MLP neurons of a small language model. Each row is named by its layer, matrix (up: input weights) and neuron, and shows model dimensions 272-367. Each number is 128 + 24 x the weight over its row's rms, rounded and kept within 0 to 255. Numbers have three digits each.
After each neuron's rows, "fires in" lists the words (lower case) most often at its 100 highest values on Wikipedia text that the model never trained on. A number after a token or word is its count.

L8.up203:092160124133124099134137139095117130141170148137115088097075127132138167160115157079122082098139177119138112123178155121093154100136178166132132157177144130158129136146094131142120191072150119131135118123134119111129115141157166110110114118106110122144122093135168116129114116124104173136
fires in: "the" 28, "of" 16, "to" 8, "for" 8, "little" 4

L8.up1141:089130113107131117166105108105133130161146098109165134126113122107151135115164123116145099099132154135115088178102123157106118133141216137139117113151101098131123119140123164155143134132100173128091125163141203178160132116124153096118128140131105145102081093156150085109129098148112174172
fires in: "of" 29, "in" 13, "for" 8, "league" 5

L6.up863:128127117091140182128115096107093091138124131074165128142114089123146139174094120086164105098151116143119111150094144132110134120123173148122115131127122147129101150138147131112125121137109144130158136144152147150116119142136137136137130121091145103132120168160118124171124151132144104158
fires in: "not" 19, "as" 17, "called" 8, "of" 8, "unlike" 7

L8.up148:122096108161152114103123095138155149160101107152114129144124175104082128149168152124131130163133130135105136165139147137096181178108128135114118126132120135132176137076179158126154078128110123090143139137123109100107150126123151144134138164154140121112137134086137116105098135132144109104
fires in: "division" 20, "country" 8, "city" 8, "addition" 6, "international" 6, "national" 6

L6.up861:147123152109154115123100159104132155140130113116125120166092090100140147150095136144155111138124109114122121155124107136124097148149136160092133103083136115123095111110156133119123140148140125139131116139086143115141141188100098167140140121141133144124141134172098076139126142165078096136
fires in: "of" 52, "studied" 6, "elected" 6, "awarded" 5, "promoted" 4

L9.up1093:101122122159125116146149135134148135152093144145150115083144141154077130120106114153084144125091112126111120133113168133139154146122121122149147143046144109107173130136094131153133094153116154132187143075123123112125111125145110152147115104119175060122147155134106097091149126134136129114
fires in: "a" 56

L8.up329:131130129142111142126119096133100143139127131136128159149157172097134091104141148099151112175169186105179130141159090114152085155091111091108142144147112125143127110131141116139154101112125093136166165109105149162174132168133114107105114128106092139139098139105159149135122107143126088099
fires in: "by" 68, "to" 19, "of" 9

L8.up880:140121150139119136147093142097145159161179098118129193141109131119091085155151134102151138124097107108147125139120144136116120128124145150123162114164134110142136104098146102062123129140143174127126131133125133131124121101159159134178110116121121094104113111123139127121145128154155152152
fires in: "both" 22, "between" 22, "even" 9, "only" 7, "subsequently" 5, "of" 4

L12.up936:142153096100100134090132114139125110124105103132109148115130165139140137152125097113122117123126114144086175191110086170146102141145114130174115133121123110132135148140101116129096120148164149107148128158136155112144097090144093114109127110095132145144122105132090115089151110173147176115
fires in: "is" 39, "are" 15, "in" 8, "were" 6, "a" 5

L8.up360:173109080123170128124100129141147147128119118103136102134153114142125120118115078119129120133117158113183117138130144150107150135151121141136152135107153146151150142166141115168133165114112119120150159084121136167096142100149141104128144134129121159132175169110085104152133137086135166133
fires in: "as" 79, "assigned" 4

L8.up418:170136107116086085123135127135141108156173121088125139151106109092133120154126135126140135125120179133131138100130118124077093118105115157138107111164142107163090154147118136095131121094121146156147127152118116161133172104133099113125116125150124129162107101096118158138151114137122067115
fires in: "to" 17, "for" 13, "on" 8, "of" 7, "with" 5, "husband" 5

L12.up1134:117147111111121160138104129109141111152150148131184095151099142110138122147118157158063141170132104134113165153112139135143116108136146153165106113095092108112170143157149114049134125130156146098134111111151138103148095126146146128123062093138158113126114161102109137160136142109118143118
fires in: "the" 19, "a" 15, "most" 12, "as" 10, "of" 8

L9.up366:155113107144128171138107134168109097114139180123155137127154148163160180173184092127141141120124165152128155131099166123122148110142096102141176137118114115115102125087147107153148122147130153119140118117111156134114135144123081086074120112106124104113139162108122154146109114143145123091
fires in: "of" 37, "the" 19, "joined" 6, "for" 5, "zoology" 4, "that" 4

L8.up1034:093115099155126114117134145143125159146138154046130133120102130162122144114132155121104122112123106135128138129162102157148111128155148114089126141150102124096139097143092117130095102123111136121117080132121095119154135083124144115070108140115081087166099131155132121118140134134113166147
fires in: "of" 33, "the" 18, "for" 9, "s" 6, "and" 6

L6.up315:127124124134096116115070166125091127167154139080132108143105152128120090117149136135127147130130132144146097149145131118121132114116141110127160117126129092144128132147136146140125089114092126134141092191152158146135123130120150091121105138095108173149141148144130173107125124114143107121
fires in: "on" 20, "of" 19, "about" 10, "to" 10, "with" 4, "detailed" 4

L12.up945:149140120137084159153126116142145069114124129142110160162109086128145170130090122096139127126121140117152101138151137116079175153145141145136115102110122127142120095148158153091124109104106114122128176171090140157112127168136145145163146104142097087134141151178141127160106139144124114110
fires in: "on" 45, "of" 13, "with" 12, "for" 6

L9.up365:142178125137125138131116124111119147123087135111123123161110114145148158120129154121140101142149137103126123131087143143137122127143119166100100116109058111121089119149155078109117110129128136103134198117117065157123140194154145107150137149118111100129138194151094165149163152123103135139
fires in: "as" 55, "assumed" 4

L8.up546:137150150128095095105113165143151173119115139115182158122158128086150146150113140101109117124137134109164112128164193108165119116150125144149158171158135074155138139138185167112121151122138125132136106145105133169109188128104082113109135128075155128174155138097107073157161175114133130153
fires in: "that" 27, "the" 11, "this" 9, "of" 5, "until" 4

L5.up755:126142147135144156124110124154134122100171136148129133105096117163081112136082129104136153100095099098146122138165138146137087119121122134126161105130132112126116102185131115110109112142083133131153156106151092105100107130146090147135166095148158123128123088137131105156124140155115165094
fires in: "in" 23, "on" 20, "of" 17, "one" 5

L9.up762:184150179143149099135135178124153170092092167151124127125151123134121148131188166126106122111081105113117124148106129125109117102115120101132124128180146122145115122135138086142107111109111125127111146139161111139109108114096127112077114140112081101131092143180098103145088105132139122089
fires in: "the" 54

L4.up363:162065143105148137122123133101119120120164123094135168152140113110128167109134109096089129101165147091120062150102102131183140117153149078105136121121116149140141120110144107124119119119142126131113117104097099145133107128118125092141121106118126116147147107129137118129153148108092130092
fires in: "southern" 18, "northern" 12, "brown" 9, "detroit" 7, "owls" 4

L4.up396:137105075128127147108093169124084152137132135144160100131131096118139139114120066136141124083103088123133093162137093134122131093120143090135082090148104104151130134088128178140137120133127117111112141116120126190129125129112137135139106143114149107119133139169139112164101115098124168122
fires in: "during" 25, "after" 14, "spent" 6, "despite" 6, "following" 6

L6.up277:118212105153111142136148121168134144111103146127138151142142111155108106111093142121149159143130152109154158108166125175141119073165139102152155134112172119116123182130125094125085095119153132121127156078137101086147168088157120146125146120123154125135174185150105157151115143132138150144
fires in: "in" 25, "for" 20, "of" 15, "such" 5

L2.up689:123146070144157156108109150133104157145153128143143163098128132050130085128127134138108093137124150179104117112126139136138146174173131145107137112137139120116108153116133103144185117127102136152119124095151131109129154149136136130156124104105143120114085112118110114136141067158138165144
fires in: "would" 16, "will" 8, "should" 8, "might" 8, "decided" 7, "election" 6

L2.up1013:106156135098090121116123124143102121132128151155109161176133142158115126103158123095106131102099128131151112128122107117128104118151116104160096146111123128155124108125111138116157121172120145110129099157135094125123120098166124105114128091133160120085157135144148155155110089140135140125
fires in: "in" 25, "at" 13, "with" 11, "during" 10, "including" 6, "by" 5

L8.up1017:107096106102126099096117109106111140066120152135134174136095094159066147153103122065137126173098149106067173139115130114118115108130117189126158143143118102121169132162118132143108122117146122140125136113137115133164123123132136135134136140112150131114153134127124096079108113141140144119
fires in: "a" 25, "is" 9, "as" 7, "according" 5, "following" 4

L6.up413:187165106124146146156118143146122138072136137134114183164124121126156078118127116146136127165139093125096138137137135143112132117130156095130172164180103108132137114143097097115107146122147124090130154149129103126138166123139134142128125103140132133145156092160142136140144133121157131115
fires in: "of" 34, "candidate" 12, "since" 5

L6.up992:125133130133138129135177081122105132124130157107100124134131116126148146110124144098130128141168080114102095111090134135124141137111128118171115152147181123141183107168133111142126130126168095133121141143145166072105150126130106113084119157116145095140096135093141115058107156098133128141
fires in: "and" 93

L9.up783:113156191089157115118106096130159151130121130126148157096125087204127145110129152143117080123137126128091126099105155123119106131142128112074125164102104154176173136089123110061153114114098123096119142121134153088126129088129145089141072110114117097114103120140132112131122157106133134102
fires in: "of" 41, "in" 14, "the" 4

L4.up277:074115100105158126145162161115132132116090145111102144152089178119127136093135149147128090138145157122172111168091128108130120157094126132155164084146172165073099153113158143092141113113131125081138156112126118167100136112107134093179182127091122156099142139091127123136115166117132118084
fires in: "it" 15, "from" 13, "further" 11, "youth" 8, "other" 7

L5.up393:110133144124134148110136141145133156129151147101148145111102121107147108148085131094128114145112138098075125087165150153129128103099137150121151109131110094114136104163087106099099120107123096137119124163147119110087104115135148139152155130164113161123119158162141123122107149165142096072
fires in: "on" 40, "of" 10, "austria" 5

L12.up56:133127105122149113112101105101147075145188081131116127094103150113081109119169100119095115143146179117145127116120109152133131119139136109131113124090125125122120135117141145161178123119151101132111131147070113179106125108154127121152151113125099171142108108132130134164109114111126104107
fires in: "with" 27, "in" 21, "by" 9, "to" 8, "from" 5

L6.up17:121112154104171149142178152110135145131098124128136102120104144119124147106145178107144111134114127112090136145120114155091093129102184159120080148090117133145123147133145103117117186123104150105125157129138107161111090123132099119123132113107152161135122141121128095181165142095129132115
fires in: "during" 23, "until" 14, "to" 12, "as" 10, "following" 8, "saw" 5

L9.up735:096107139130108148137084087146145103122133141132115104100122123150135128100101118144101122114145129120128104156146137140149129131132128160144095168100114145116083129136151191100142135111126126108161130101089149181122155131102112119134098113166134099117098186092121110144154135153150142140
fires in: "of" 77, "to" 8, "into" 4

L8.up1053:134143129107107129111089130163149132149151099104111133131137156104099138127112143151124126139145140195131141103159123166125116168193155162159146136101100131152142124135159099111138146151140172104141182123124126130148116114134116125129168124116123104129133158045145174148134105154130139113
fires in: "of" 33, "media" 7, "massachusetts" 6, "virginia" 5

L6.up358:145118097152150154096115124135144161122122142102141142144087140127118136111109114110054130116097148139112150145121128139116123125130138145156114163162154094135117141185105169156144127117161122104159144153108079124147137112068141123102108103162117105150123121117116109184145142145141131147
fires in: "to" 18, "by" 13, "after" 12, "of" 12, "following" 6, "if" 6

L2.up246:123131114129122145154118162123109126138120171187095164123112124137155141127136109136155118112131145122122119152124113110113121131142160126100113142092125136134141112096097174175197118162141107125152111161119110130099131109149097114173114137104108155102178110118095091137112124120135120107
fires in: "it" 28, "a" 5, "we" 5, "he" 5, "forbes" 4, "website" 4

L8.up344:143164117101094082078094141141123121127128110129101177156103120128144128097153108107089159087108156129140103103135145139126110128105150148139095126131129105165121173149154122095130144084150108123145116112109114134146140102111133134103114163128174096098121106101150152148141143111121144123
fires in: "while" 28, "of" 14, "for" 7, "in" 5, "income" 4

L8.up40:132194115122137184131130148094091122125133121057173108134095130158154186142117133123126120151115106098134109140166133148137116065158144090175116126153094084155107126130121115131137139081110099096158147130148109148135112176091124139122149129095088155133153139154090085138127135161113139115
fires in: "of" 64

L5.up861:149122102115136158104135078160106157120112100137100148127120153138146156142147192111170132185105151151119087127146099120148124121120161142176107121151141135130118109135129124107137142102185110140146118170124121107079130113143132128103111117109081140130147202074149107100140145127142116121
fires in: "and" 62, "or" 8, "later" 5, "illinois" 5, "newly" 4

L4.up1010:134136107107102175142138105142146107115137087102132137136137149102162155170109123142105191123143132060157141165122112128147085146104116129155122106146134157147140116141118124117138109106132145098126131125098109127109131108132138109134135136100164133112173078117133141104178114147093134118
fires in: "largest" 12, "other" 11, "further" 11, "thor" 7, "highest" 6, "semi" 6

L9.up723:142143151135110118095138176080123148145186158133120108112150135123089105073154113143107116172165155117152125127119118150156152170122138170120122127104148107090104188098116102119113123114143167099152161071139071096134129102169120145090111158138124099144111135135130085132139122142124130145
fires in: "to" 41, "could" 8, "should" 8, "never" 7, "might" 6, "can" 4

L8.up717:126084117102131138143132168139120137116126116132165128105164178114129117130102106158133120123143107148090094152126148152112105095187172123129139138145185143140124142102114140126169153125158113157142147149155136135132113101182113094146122139134170145146123180108150137124129109140135173149
fires in: "the" 37, "two" 16, "s" 12, "a" 7, "his" 5

L12.up1001:152124078131110150113126084162126112132139180151185116139121155187121188145122112116167133127121090079136135138148138141129129099146137118119143174123146152131148125142139136127159116142142129150101163111116125128105103104117119119145117103170159142160123149129115117123160122121110166137
fires in: "of" 36, "in" 13, "for" 8, "the" 8, "to" 7, "a" 6

L8.up990:094150110153118143148129141090132150060095140146116065132155136102103191092166173125148121121103184119128111152115138143129118158142111161151102136098100122136118142160148115122157142106114132097156115116108120126095117131167095145133169085100097145132129115137111096106100113135125118084
fires in: "as" 21, "the" 16, "to" 9, "of" 7, "elected" 7, "became" 7

L2.up934:131140155104129107109127098139130134094124138130124087185128116130102132159111126138115101124083149115135139153147121122107113109121165127095122152095166126142121146125126112148177131160179111101157143130119100151094120121193090141151148133084189132118181135117186106123119109092164158096
fires in: "as" 20, "at" 14, "for" 12, "during" 11, "on" 11